From a checkpoint of a small transformer trained on Wikipedia: a variant of Muon for these matrices.
MLP neurons of a small language model. Each row is named by its layer, matrix (gate and up: input weights) and neuron, and shows model dimensions 16-111. Each number is 50 + 15 x the weight over its row's rms, rounded and kept within 0 to 99. A neuron's up and down rows have the sign that makes its largest values positive.
After each neuron's rows, "fires on" lists the tokens most often at its 100 highest values on Wikipedia text that the model never trained on.

L2.gate193:58 71 44 33 37 53 59 45 48 51 61 59 35 52 48 63 62 51 27 67 45 38 24 37 40 33 34 46 53 40 77 40 71 64 58 69 33 37 23 68 39 25 45 77 53 35 61 38 30 45 23 68 38 79 48 45 60 63 31 58 40 30 53 48 60 30 52 73 48 51 46 41 42 54 46 50 52 49 70 34 32 19 68 61 63 13 86 50 47 09 57 32 47 62 45 69
L2.up193:58 99 42 50 52 67 29 40 52 43 74 56 50 79 86 49 54 75 58 53 40 45 62 67 74 53 44 52 46 54 50 71 41 21 68 01 42 50 64 41 72 37 66 41 42 61 46 51 64 64 36 50 50 72 56 68 59 23 49 48 40 48 45 48 64 66 67 37 47 47 55 43 51 29 66 74 69 48 56 17 52 33 28 24 57 39 87 38 36 36 52 38 48 32 40 32
fires on: "r", "ck", "en", "ne", "te", "ing"

L6.gate57:51 29 43 79 51 59 29 41 59 69 58 80 57 39 65 36 49 29 63 65 65 44 52 53 41 68 41 51 72 47 67 54 64 64 70 44 17 41 61 37 48 45 45 71 60 49 73 21 29 57 58 27 50 38 63 30 44 40 60 24 28 53 67 45 64 44 66 57 65 70 42 24 44 56 64 23 35 42 70 55 53 45 93 73 74 58 29 78 25 69 71 54 61 39 35 37
L6.up57:43 73 46 67 49 63 51 69 54 47 38 61 50 48 73 38 22 45 75 25 63 34 26 41 46 47 57 23 53 66 77 56 38 26 62 31 48 55 65 43 29 64 41 38 41 50 64 43 46 45 51 77 75 53 42 37 59 51 46 60 88 30 52 73 52 55 32 49 30 76 22 32 43 54 73 57 53 38 42 63 60 61 39 56 80 60 64 47 34 86 31 31 76 62 84 55
fires on: "er", "x", "s", "ner", "ity", " Car"

L6.gate105:41 73 44 30 56 58 47 47 68 59 48 66 40 38 48 25 14 21 65 13 40 49 34 40 31 34 35 66 60 42 64 52 45 66 39 61 53 65 40 65 45 61 35 58 46 54 64 66 82 66 47 19 39 47 46 61 61 64 49 54 27 58 54 66 37 58 48 68 45 64 29 58 50 58 27 33 32 46 41 39 61 44 56 70 55 44 32 43 61 76 53 57 23 58 72 52
L6.up105:35 77 42 48 36 50 36 76 48 51 62 54 66 20 42 57 27 35 53 34 79 53 36 63 23 34 29 55 87 56 42 79 14 48 48 49 32 59 40 56 48 51 74 81 37 57 29 46 58 50 27 16 69 52 44 45 47 44 80 71 49 46 33 28 62 66 62 63 49 29 27 37 56 43 60 52 52 29 61 43 38 48 55 64 38 47 64 55 57 53 37 59 32 58 44 25
fires on: " p", " re", " pro", " c", " su"

L2.gate140:55 36 36 56 44 41 60 25 65 54 40 52 70 51 62 51 42 45 97 45 43 28 45 45 62 49 54 24 59 57 75 40 79 42 46 40 50 52 40 34 56 60 26 55 49 62 54 48 53 67 34 30 55 43 34 68 66 56 15 83 48 56 23 50 60 61 41 52 61 51 58 60 53 44 38 22 36 34 55 52 00 60 59 35 39 69 43 23 66 44 20 55 49 39 24 47
L2.up140:67 58 45 62 78 27 32 35 78 40 68 43 35 44 69 60 60 44 35 62 43 65 50 60 63 67 42 49 43 29 52 50 45 46 20 30 64 36 40 33 49 59 60 38 45 76 22 50 40 09 56 25 67 44 63 54 44 45 29 52 58 61 74 66 54 56 49 42 56 54 52 67 57 74 49 48 38 29 49 51 52 61 65 24 58 45 32 80 62 76 12 55 47 40 53 34
fires on: "==", "\n"

L2.gate48:55 83 44 48 68 66 43 30 23 61 50 53 58 42 17 56 45 77 87 47 31 72 80 51 40 78 60 58 50 55 51 44 36 38 32 30 46 29 29 53 53 51 29 52 41 59 54 57 26 40 32 49 59 36 36 40 41 55 19 34 73 54 35 65 58 31 65 55 72 49 68 50 75 32 46 35 38 31 68 65 53 62 64 64 52 37 57 64 65 40 55 52 27 42 59 31
L2.up48:63 60 44 57 61 68 53 38 61 48 64 41 48 29 32 48 57 58 52 74 42 59 36 74 44 52 48 54 59 57 35 46 09 50 28 47 31 42 56 45 24 37 43 71 38 32 59 71 19 30 63 53 75 32 53 45 45 50 50 43 45 48 33 49 60 40 54 51 64 82 74 78 50 49 47 41 54 37 56 63 28 66 76 54 38 42 70 53 56 54 36 30 47 48 35 43
fires on: "==", "und", "\""

L6.gate90:68 61 38 38 49 35 68 38 99 23 50 63 58 47 51 53 78 50 58 56 66 55 75 34 52 47 65 43 72 63 27 55 73 47 48 50 60 75 62 66 53 58 52 71 38 65 53 49 41 33 60 63 33 30 53 50 75 16 35 40 65 79 35 39 27 70 53 47 68 54 44 45 42 54 30 46 66 73 51 52 63 50 46 72 47 32 66 48 48 27 44 47 66 43 64 36
L6.up90:51 65 51 34 69 48 35 59 43 55 41 46 46 42 60 52 62 59 31 90 83 42 56 44 60 53 31 68 41 60 70 31 53 57 50 79 42 80 67 39 52 52 71 61 66 42 55 60 37 45 39 44 69 62 37 55 65 38 49 64 53 89 62 64 31 58 52 51 77 37 54 69 27 46 63 26 72 56 61 39 46 64 45 43 61 18 48 76 55 62 68 20 71 53 45 42
fires on: "it", "ce", "ver", "ion", "y", "gin"

L6.gate190:50 55 49 53 22 85 80 36 62 35 52 29 71 58 49 38 53 59 62 46 50 56 59 64 64 56 22 30 49 14 28 54 65 56 51 44 51 62 36 68 51 70 41 66 44 51 49 75 63 30 49 38 56 40 56 28 45 48 78 63 62 54 63 73 50 57 34 65 37 65 33 45 62 65 37 67 30 34 34 52 37 60 36 54 44 34 55 53 42 55 54 78 45 15 44 64
L6.up190:57 46 54 21 48 59 77 47 45 35 18 52 49 75 61 37 74 51 33 68 40 38 74 58 62 47 58 80 74 52 57 44 34 27 40 50 21 51 25 77 40 71 57 50 57 70 61 24 41 36 52 37 27 45 61 49 71 29 32 52 53 56 56 48 45 55 40 34 36 61 61 61 46 65 58 38 39 25 47 37 47 44 33 71 47 44 68 39 78 20 35 11 60 25 26 64
fires on: ",", " well", " known", "c", "ad"

L7.gate18:25 82 49 59 37 74 21 42 49 45 37 69 20 26 49 49 56 55 22 66 56 57 58 53 45 74 53 49 58 41 37 43 55 24 47 24 53 51 45 51 55 19 41 57 20 26 45 49 64 64 52 62 42 40 65 47 49 73 58 41 45 66 58 57 47 42 38 75 60 49 39 58 53 22 24 66 18 19 51 50 65 58 41 27 55 46 60 52 60 59 38 69 30 42 36 63
L7.up18:65 48 49 46 60 51 52 46 71 56 25 43 62 46 80 68 50 24 69 75 52 41 56 44 18 42 62 36 48 67 62 55 38 49 35 68 20 53 55 66 54 48 27 40 56 55 51 48 37 31 35 70 36 42 57 37 49 40 48 50 78 20 48 63 40 50 70 64 58 54 35 61 57 81 64 49 48 53 64 73 66 45 52 68 51 40 78 70 74 73 42 40 75 34 36 60
fires on: "|", ".", "\"", " |"

L2.gate191:33 61 45 35 54 39 42 46 62 40 31 49 32 53 36 48 58 24 33 46 49 58 46 68 62 19 45 68 59 62 27 61 53 59 69 72 78 41 67 53 56 49 51 58 35 27 59 35 57 45 37 30 56 67 52 69 55 31 40 56 54 38 55 51 57 28 08 58 32 54 51 07 53 59 31 58 39 68 44 52 41 59 57 76 47 43 60 31 44 77 37 30 74 29 42 13
L2.up191:40 35 33 56 71 39 61 40 24 44 43 45 13 42 70 57 39 51 53 53 53 17 80 59 37 61 72 33 19 45 41 57 60 53 52 54 34 22 60 64 16 40 57 41 61 62 47 34 45 60 60 35 48 49 50 47 58 17 37 40 44 03 19 49 44 49 60 63 47 63 80 65 16 67 40 57 25 64 54 63 60 74 63 52 61 36 42 54 50 46 32 54 63 47 41 43
fires on: "re", "ar", "f", "ig", "if", "x"

L7.gate67:59 33 41 27 52 65 46 34 55 58 62 55 39 54 51 53 46 47 45 36 96 41 27 77 59 46 45 59 49 38 65 48 41 46 70 56 37 37 43 32 68 30 27 40 55 54 47 43 47 70 62 45 31 44 74 58 63 58 57 49 19 49 78 44 41 22 41 92 36 55 56 77 45 46 59 49 15 53 49 27 44 85 48 54 50 46 49 19 67 89 51 79 69 34 53 49
L7.up67:56 51 40 65 82 64 50 59 44 47 48 27 62 46 40 41 56 50 51 49 51 45 65 52 32 41 60 72 37 67 77 46 48 48 76 46 54 55 68 45 58 42 44 52 43 37 59 33 38 41 59 49 65 56 71 51 64 25 27 41 60 46 54 39 45 62 44 36 65 69 86 73 61 53 51 51 51 57 41 13 30 36 51 77 29 39 39 39 43 63 60 40 27 35 71 37
fires on: "-", "d", "x", "ex", "S", "g"

L6.gate14:24 65 59 51 67 49 56 58 25 30 35 59 50 55 13 37 47 35 40 36 35 50 25 30 81 37 53 18 49 50 88 51 69 44 54 55 59 36 38 59 52 52 88 61 51 70 48 47 56 52 71 23 44 35 35 69 38 57 45 38 55 65 65 63 36 38 42 13 64 46 46 70 39 27 47 61 66 69 59 58 63 47 45 59 49 51 50 75 18 78 38 34 26 34 39 62
L6.up14:47 46 54 39 75 55 61 47 31 39 77 45 47 41 29 53 40 52 50 72 64 60 55 68 66 44 57 34 37 50 45 48 36 14 74 77 56 99 46 39 35 71 52 70 45 60 45 67 64 54 21 31 58 61 53 65 62 57 64 80 61 66 63 00 43 54 25 71 54 31 38 52 57 38 45 36 49 27 55 63 63 52 32 47 59 59 48 44 70 59 55 23 67 46 48 42
fires on: "ir", "min", "in", "ar"

L7.gate110:50 26 44 55 24 29 25 47 42 41 33 27 74 54 48 39 58 55 43 44 35 46 59 76 71 59 38 36 40 33 56 67 39 54 50 35 17 51 61 68 61 20 26 47 23 63 39 41 65 51 23 50 40 75 46 50 55 31 56 55 60 62 33 41 43 42 70 75 22 70 39 27 67 73 30 39 56 28 42 53 30 39 55 55 61 63 58 51 51 47 36 53 60 33 52 63
L7.up110:34 17 45 54 41 41 51 28 68 47 50 39 41 44 51 53 26 49 23 72 47 60 49 48 59 77 59 33 39 39 43 43 50 33 64 43 33 54 68 37 84 68 32 53 72 52 33 26 59 67 46 53 46 44 56 42 78 77 61 43 46 53 61 48 42 50 45 26 18 08 59 33 41 36 59 65 56 41 61 28 49 42 61 38 68 49 61 26 35 33 63 66 71 51 44 40
fires on: "ing", "ed", "able", "l", " addition", "-"

L2.gate101:48 60 45 36 50 47 35 45 38 45 57 12 39 26 31 43 27 39 53 55 49 36 58 43 42 35 30 60 17 51 69 85 33 69 36 41 41 43 43 51 36 65 42 46 27 54 58 56 39 63 77 34 57 37 26 22 40 50 52 54 58 48 35 50 56 60 64 62 50 59 16 40 33 60 40 60 67 31 62 35 65 35 15 40 55 54 69 31 80 68 61 68 41 39 64 45
L2.up101:59 47 62 27 25 42 24 69 72 46 66 41 56 67 31 51 48 41 41 47 57 54 47 20 55 35 67 43 50 32 30 47 77 63 47 27 49 45 50 69 23 41 57 21 62 66 67 42 51 72 42 64 59 85 34 45 24 36 55 62 54 68 26 74 44 58 66 71 50 54 41 42 60 63 55 70 51 13 38 29 58 61 67 49 74 32 41 56 60 49 73 58 32 63 74 62
fires on: " Ad", "ad", "ra", "ight", "fe", "ro"

L7.gate220:14 73 09 57 59 60 66 59 71 39 34 71 52 70 53 42 58 47 69 78 54 47 37 40 57 76 54 64 35 43 38 40 29 36 37 53 30 54 68 48 47 19 57 56 47 61 26 44 37 63 48 46 51 37 69 37 46 44 43 43 34 48 39 44 31 64 52 36 51 33 91 46 61 28 51 20 43 37 48 73 38 63 73 42 38 63 54 80 47 41 49 64 86 31 61 53
L7.up220:18 47 45 68 50 35 66 47 50 43 31 54 53 55 45 50 31 52 41 51 48 80 64 37 55 40 72 43 50 34 75 46 31 19 50 69 56 46 55 35 84 45 80 67 71 67 56 28 66 53 45 47 50 32 47 57 76 41 54 34 48 58 55 53 36 66 69 64 40 59 35 46 52 60 44 48 45 25 60 44 50 44 39 63 51 77 55 41 58 56 73 49 31 38 62 64
fires on: "as", "c", "cu", "-", "us", "d"

L7.gate96:40 70 48 43 47 23 50 18 45 70 64 27 70 46 23 59 36 43 49 85 57 40 40 52 41 49 40 55 50 60 57 72 70 69 49 61 64 66 58 70 67 19 53 49 18 62 63 34 34 54 43 15 70 50 39 51 63 55 34 64 35 46 59 48 48 49 73 46 47 25 89 51 52 22 18 51 41 44 37 34 47 47 77 34 51 36 35 48 40 46 56 54 48 39 12 60
L7.up96:47 43 58 42 48 52 54 51 46 57 20 44 37 59 55 70 14 47 33 40 42 45 63 46 39 44 54 71 87 48 73 75 61 62 41 56 92 59 62 68 73 58 31 41 24 61 40 40 30 50 52 49 42 59 45 35 69 42 46 74 16 51 25 50 79 34 37 46 42 43 55 64 69 21 42 65 53 57 60 45 68 40 60 35 24 46 47 47 47 55 60 38 47 43 34 59
fires on: "c", "e", "n", "i", "h"

L7.gate19:77 51 47 71 43 67 58 55 54 67 52 43 61 75 50 46 68 64 63 47 44 32 45 64 63 43 60 32 59 20 59 70 66 37 18 46 52 84 37 43 51 54 62 59 67 56 60 23 48 37 50 58 75 59 61 61 55 50 69 34 43 54 32 46 66 56 37 52 56 53 58 35 40 69 60 38 85 47 40 44 26 30 45 64 51 71 56 64 40 70 59 19 60 34 70 59
L7.up19:41 40 37 61 64 34 36 54 49 78 36 64 63 35 73 76 74 58 44 44 33 51 46 65 25 35 62 57 48 67 55 53 68 27 36 73 62 63 27 43 55 57 74 49 24 49 25 37 68 42 63 40 42 19 58 50 48 48 53 27 40 61 62 38 80 71 52 59 21 40 46 53 46 43 20 48 48 42 45 34 27 52 50 60 54 29 57 65 43 31 27 26 74 66 37 57
fires on: "ent", "per", "ular", "ong", "ant", "re"

L7.gate176:42 70 41 55 48 56 56 51 67 57 40 46 82 30 52 46 59 42 49 58 67 39 51 36 61 72 64 51 44 54 68 69 49 40 53 50 51 18 48 41 56 77 56 55 52 72 53 61 45 49 55 37 67 55 39 58 42 15 67 41 66 38 24 77 55 65 26 40 66 58 40 39 26 54 41 26 29 45 38 25 69 64 62 53 49 15 58 39 36 50 61 53 61 39 49 51
L7.up176:67 42 36 26 58 55 80 45 89 69 48 27 67 63 55 24 47 44 67 44 42 62 66 55 41 76 25 64 75 61 54 49 38 34 46 52 40 46 34 42 55 34 68 80 46 45 36 51 67 47 50 46 63 61 53 30 52 63 69 46 40 28 75 66 54 42 19 50 63 45 16 48 66 43 29 49 83 54 38 24 55 35 51 51 56 46 39 48 45 84 44 43 35 41 57 47
fires on: "s", "ce", "i", " W", "ur", " C"

L2.gate233:55 46 41 40 45 48 33 69 67 44 55 27 65 38 34 57 80 29 47 36 46 60 36 52 33 13 45 44 36 51 71 50 65 73 50 37 35 65 80 40 22 32 59 22 33 52 40 47 64 68 41 20 62 52 52 37 35 29 37 71 58 50 45 56 38 78 54 46 83 54 33 57 31 42 39 53 50 59 63 65 53 13 20 40 43 43 75 69 65 17 62 49 32 43 35 56
L2.up233:89 44 54 66 55 56 38 43 73 40 85 36 67 41 72 21 67 24 49 57 77 39 44 53 51 28 79 63 32 50 85 46 55 66 55 13 61 47 77 62 48 39 81 35 62 54 37 64 45 51 61 21 60 64 72 62 49 55 29 65 40 58 44 39 64 58 50 33 60 65 50 58 34 41 49 47 31 22 52 60 42 26 42 39 58 43 44 54 52 38 34 47 60 54 43 84
fires on: " In", "ring", " On", "rom", "ol"

L7.gate142:43 44 39 33 58 19 74 53 48 24 46 40 46 27 46 70 37 65 36 77 44 48 47 46 57 49 21 24 55 49 44 44 60 36 43 43 77 33 45 55 49 56 70 62 65 41 49 31 33 49 51 48 47 54 33 43 21 54 55 63 57 81 84 41 29 45 48 39 48 56 61 47 38 55 27 64 74 75 36 67 67 80 48 65 52 38 47 50 79 69 50 46 11 72 64 38
L7.up142:52 49 41 50 44 37 71 54 36 51 75 19 43 36 54 22 44 44 44 36 62 54 36 51 67 54 46 42 41 34 36 74 33 35 87 39 46 61 67 52 55 60 56 34 35 25 58 51 44 41 42 59 38 22 52 23 66 45 39 60 64 50 79 71 61 46 61 60 56 89 53 42 37 44 70 21 21 25 38 41 76 56 59 52 38 58 79 43 47 37 24 62 41 42 27 49
fires on: "ough", "ly", " to", "d", "ite"

L6.gate84:56 56 36 62 41 34 31 69 61 79 47 41 27 72 49 51 52 51 55 48 17 56 40 55 33 50 69 24 60 60 27 60 52 28 59 24 56 57 44 33 49 45 57 45 50 33 57 57 56 72 33 33 50 64 42 33 53 83 53 36 26 44 34 43 37 45 72 69 57 69 60 28 30 62 43 33 36 44 55 66 67 34 62 40 47 35 74 75 59 42 60 81 47 29 39 69
L6.up84:28 29 51 57 42 53 43 49 64 06 34 43 55 44 46 36 51 44 44 70 34 91 60 55 54 52 36 66 62 58 44 80 58 49 75 33 38 53 36 84 43 66 61 30 52 28 63 30 65 34 27 47 16 60 50 16 54 72 54 42 52 32 40 61 49 45 73 33 28 48 61 33 11 55 45 35 44 45 66 61 42 45 41 40 53 43 40 45 37 46 45 34 34 67 49 44
fires on: " in", "History", " life", "in", " Ma", "ing"

L7.gate157:50 71 39 56 77 58 52 42 44 45 56 44 32 45 24 65 83 66 54 67 66 52 64 64 56 10 48 41 53 45 67 48 51 47 45 48 63 43 50 31 60 61 56 59 60 24 19 14 50 30 56 42 32 54 33 61 27 45 57 37 53 27 00 35 53 60 63 43 32 45 53 43 36 44 42 76 28 38 35 55 41 27 39 29 49 34 53 39 29 35 61 67 34 31 18 35
L7.up157:45 33 33 44 57 78 38 43 47 51 60 33 61 26 50 59 65 31 68 29 46 61 63 63 71 48 42 38 71 54 52 53 97 51 86 81 55 26 59 54 82 46 54 71 56 42 55 26 37 39 54 67 38 55 56 52 41 60 21 69 64 33 42 59 57 52 51 44 59 58 55 51 53 32 27 30 20 61 82 32 33 39 43 40 64 28 58 38 54 42 34 74 64 37 53 56
fires on: "n", "in", "er", " in", "th", "ar"

L7.gate242:59 49 40 49 35 28 30 44 89 44 43 57 38 42 61 26 64 30 30 44 51 69 37 45 51 25 51 36 27 74 46 67 62 51 48 48 53 51 71 56 41 75 51 64 52 45 33 34 47 32 73 64 51 18 62 52 70 25 62 35 54 47 37 59 52 41 27 68 64 51 55 44 46 47 53 45 38 52 38 67 38 43 81 32 56 72 48 45 50 66 61 45 49 33 04 57
L7.up242:32 51 61 54 94 35 70 64 50 15 25 44 43 55 47 58 49 42 68 62 53 57 68 40 42 60 55 65 41 41 66 64 59 52 56 51 76 52 49 43 37 14 24 67 62 62 56 49 37 52 15 79 54 68 43 56 42 63 44 52 40 59 52 46 87 45 50 31 41 68 43 46 35 59 68 43 49 51 44 54 65 75 56 47 60 49 45 68 67 66 55 37 64 53 74 49
fires on: "th", "us", "f", "if", "er", "x"

L7.gate127:52 76 49 61 45 35 36 54 50 41 55 30 34 16 61 41 43 40 57 50 41 49 52 59 54 51 61 36 50 39 51 68 78 64 60 49 51 61 51 56 45 68 68 62 28 71 84 44 39 54 49 49 66 51 30 62 51 62 38 49 52 78 54 47 09 67 77 79 48 66 58 36 24 84 63 41 51 42 42 52 74 44 15 45 75 35 81 29 20 47 29 43 47 60 60 84
L7.up127:65 60 22 44 60 51 68 71 51 39 57 42 51 43 59 50 54 22 55 42 49 71 53 40 27 71 69 46 56 65 49 65 53 40 43 65 54 72 40 47 63 54 65 57 51 39 66 47 54 43 45 76 60 21 61 68 31 39 49 50 49 66 70 59 50 66 50 50 50 65 62 44 50 49 51 93 52 34 37 37 65 58 24 50 19 69 53 25 33 25 66 42 51 48 28 58
fires on: "ite", " as", "d", "ing", " to", "an"

L7.gate40:41 46 42 53 39 75 53 64 54 12 50 63 53 53 59 45 59 46 54 54 59 41 69 27 40 71 28 36 32 45 48 58 76 42 44 51 48 61 62 38 75 38 14 24 30 60 58 63 48 45 57 66 44 37 26 19 47 35 60 41 27 60 39 62 37 70 25 23 44 42 40 58 63 59 61 49 51 72 45 46 36 39 60 53 36 23 42 36 54 60 58 24 43 31 46 76
L7.up40:30 54 61 37 72 51 48 32 59 76 55 33 64 52 49 44 56 83 71 54 49 37 42 60 32 73 40 71 63 32 36 57 21 39 65 36 14 58 47 42 70 45 42 42 60 41 94 52 63 58 46 49 50 49 71 54 77 49 85 45 44 49 74 63 61 52 81 55 61 84 48 63 61 25 41 35 23 56 41 64 35 77 25 51 53 32 41 53 58 60 42 68 37 44 40 75
fires on: "s", "ur", "p"

L7.gate135:53 36 61 65 41 60 51 46 75 13 30 38 39 59 67 67 81 59 39 58 34 37 73 30 86 55 48 38 50 60 44 76 47 43 63 34 49 64 50 26 46 48 47 56 43 55 69 24 39 68 64 41 61 54 53 42 78 40 33 39 47 56 41 44 40 48 41 81 18 44 33 47 44 55 79 20 05 59 61 66 36 47 43 62 57 45 53 58 23 69 69 42 29 49 65 62
L7.up135:31 34 66 57 79 53 37 62 40 55 64 37 28 40 40 64 41 43 36 51 42 53 36 63 61 76 54 51 35 44 22 54 35 52 58 40 35 69 39 27 64 41 45 20 57 57 54 41 57 50 53 81 54 36 38 49 74 43 66 57 70 60 51 30 43 47 48 48 35 21 60 57 54 19 39 29 62 58 37 41 36 25 50 49 51 29 65 54 44 35 38 54 48 56 54 61
fires on: "ed", "ing", "ible", "able", " known", "ad"

L2.gate208:51 56 31 44 67 66 57 64 66 64 65 25 27 82 44 73 55 51 48 62 50 45 45 41 58 45 52 47 52 44 60 47 66 48 87 16 47 64 58 24 77 25 50 62 48 51 56 39 50 74 40 32 87 30 83 15 39 44 57 53 32 55 43 20 29 55 44 61 62 56 55 49 35 66 49 64 51 49 50 31 68 48 33 28 61 33 38 45 49 48 35 39 40 24 61 50
L2.up208:35 53 53 37 50 36 41 50 38 51 57 51 34 70 46 42 38 24 63 40 27 61 31 42 53 46 56 48 39 29 38 57 39 60 55 34 43 62 54 37 37 42 32 54 44 40 44 39 39 62 36 73 49 40 31 29 30 21 56 38 89 97 61 04 57 45 48 60 38 27 48 36 43 32 63 54 58 31 22 18 31 65 46 57 40 54 32 66 60 43 22 27 33 54 44 76
fires on: "u", "um", "row", "x", "r"

L2.gate155:53 49 32 35 41 44 78 59 41 47 55 43 50 28 52 57 74 79 43 57 63 47 36 52 36 37 50 48 75 79 29 72 59 39 43 46 73 67 46 50 31 39 50 54 53 56 63 32 55 67 49 17 55 56 26 26 55 38 40 59 53 51 26 15 53 50 39 32 53 60 14 42 31 48 75 49 62 51 50 52 64 43 35 68 21 30 36 22 19 30 58 26 66 55 07 45
L2.up155:27 36 58 42 35 54 42 66 61 40 32 39 58 17 32 65 42 33 46 64 49 58 46 41 30 55 58 30 91 55 47 47 56 36 48 51 75 51 65 37 63 27 33 61 61 55 46 43 57 64 62 30 37 39 39 56 58 61 48 65 66 41 27 39 49 85 57 62 39 49 41 51 48 55 34 62 37 31 67 57 58 40 45 79 48 54 31 37 32 51 50 68 67 35 44 40
fires on: "mer", "er", "ri", "n", "or"

L7.gate2:67 26 47 66 45 59 46 38 55 19 36 42 47 55 31 52 20 63 50 51 55 59 46 59 26 31 67 45 80 85 27 46 49 71 55 41 75 62 51 48 35 72 45 53 42 55 44 52 47 37 44 43 46 61 26 56 73 33 43 17 34 65 32 59 57 52 53 31 48 79 85 77 50 44 53 12 29 67 76 62 61 72 61 53 59 32 55 29 52 50 49 49 28 61 48 52
L7.up2:58 39 62 48 53 61 23 47 60 22 63 63 40 40 73 56 54 51 40 22 53 56 54 66 64 55 57 80 28 66 41 51 57 50 54 55 47 51 79 60 59 62 50 63 54 35 58 80 75 56 28 40 38 74 51 49 82 38 37 51 24 54 70 41 53 85 73 63 46 56 57 46 30 65 37 34 61 60 55 52 19 63 44 46 38 44 51 51 32 52 57 50 62 59 38 95
fires on: "la", "o", "y", "ri", "it"

L2.gate211:67 43 19 64 43 57 57 48 61 71 59 61 44 32 72 45 68 59 49 57 63 31 51 40 60 84 59 82 31 45 74 61 42 53 64 54 52 37 59 54 36 42 53 45 29 60 72 36 47 63 34 50 41 64 72 67 79 43 56 31 56 43 54 43 19 39 75 41 20 51 66 51 66 25 48 72 29 46 34 79 45 88 53 47 40 45 25 34 39 31 69 52 33 30 36 80
L2.up211:53 49 27 46 47 53 62 52 60 39 30 72 54 46 82 32 21 50 47 24 78 18 19 52 61 50 46 53 36 30 73 55 54 25 35 40 57 36 57 69 75 30 40 66 72 47 44 21 50 56 71 70 65 54 39 59 70 32 59 60 35 44 64 30 58 48 42 35 42 44 63 39 67 55 58 71 69 36 71 40 46 54 60 33 38 48 36 45 31 23 63 39 57 51 22 52
fires on: "e", "i", "en", "l", "st", "lo"

L7.gate69:66 59 71 81 69 35 54 17 49 40 39 56 49 48 63 27 57 54 43 41 28 38 67 46 58 18 74 78 29 49 29 56 46 37 51 36 63 49 35 71 49 48 46 58 08 57 63 40 53 56 44 57 40 28 45 53 19 47 59 33 63 69 51 61 50 24 40 62 36 62 23 40 49 31 26 47 77 25 28 40 31 36 68 58 47 78 38 53 49 65 31 49 49 43 18 66
L7.up69:63 57 86 75 53 59 33 56 71 46 40 39 57 35 20 38 34 60 46 60 24 47 68 40 48 45 51 51 47 54 62 45 41 44 43 22 43 49 37 59 18 48 60 48 61 45 62 30 21 43 54 60 44 74 56 45 29 51 32 59 57 41 60 33 58 37 43 39 45 49 42 22 61 74 15 45 68 19 65 59 42 56 67 33 22 81 42 38 31 51 37 65 75 52 51 51
fires on: "ho", "g", " de", "vol", "ro"

L6.gate244:68 95 66 30 68 41 38 41 52 44 53 20 56 59 60 70 46 63 54 55 24 46 35 66 52 15 42 78 42 55 20 62 41 49 47 69 37 60 39 51 43 45 63 48 32 44 69 37 40 65 81 28 54 70 57 42 72 56 72 55 47 45 49 50 56 47 44 66 25 53 42 72 58 44 50 59 56 59 22 57 34 49 96 52 45 13 45 68 52 71 56 67 39 29 59 66
L6.up244:62 32 39 40 34 35 44 30 67 59 24 44 65 48 45 52 23 39 43 57 35 37 34 28 66 39 30 60 90 39 64 64 40 52 13 35 49 47 16 64 51 80 56 63 39 48 37 45 61 42 59 38 38 46 50 27 54 53 24 34 28 62 39 21 43 09 45 39 74 67 51 48 57 49 58 46 69 31 53 50 34 46 60 51 48 56 35 38 80 49 55 48 40 47 43 33
fires on: " c", " C", "c"

L7.gate103:59 76 41 43 41 34 40 61 66 47 69 37 61 55 57 50 59 62 72 53 75 72 66 50 32 25 48 78 47 54 57 31 48 74 28 40 25 42 10 49 52 39 30 67 48 33 41 62 38 34 44 64 55 48 56 42 31 75 37 28 42 39 95 58 41 59 58 64 63 45 55 39 29 36 36 76 54 46 43 33 55 28 42 50 72 31 26 39 45 46 55 31 19 40 29 50
L7.up103:60 51 55 36 27 70 61 53 27 46 37 63 36 89 44 62 44 71 41 56 37 36 65 35 35 52 71 38 39 45 53 43 57 43 34 61 68 54 33 51 60 37 34 32 79 61 47 63 38 59 34 68 81 45 39 45 38 65 37 56 42 72 52 38 21 60 52 18 56 50 34 58 71 40 61 49 63 71 46 68 53 47 67 50 29 58 62 22 41 67 53 29 44 37 44 53
fires on: "i", "r", "n", "l", "C"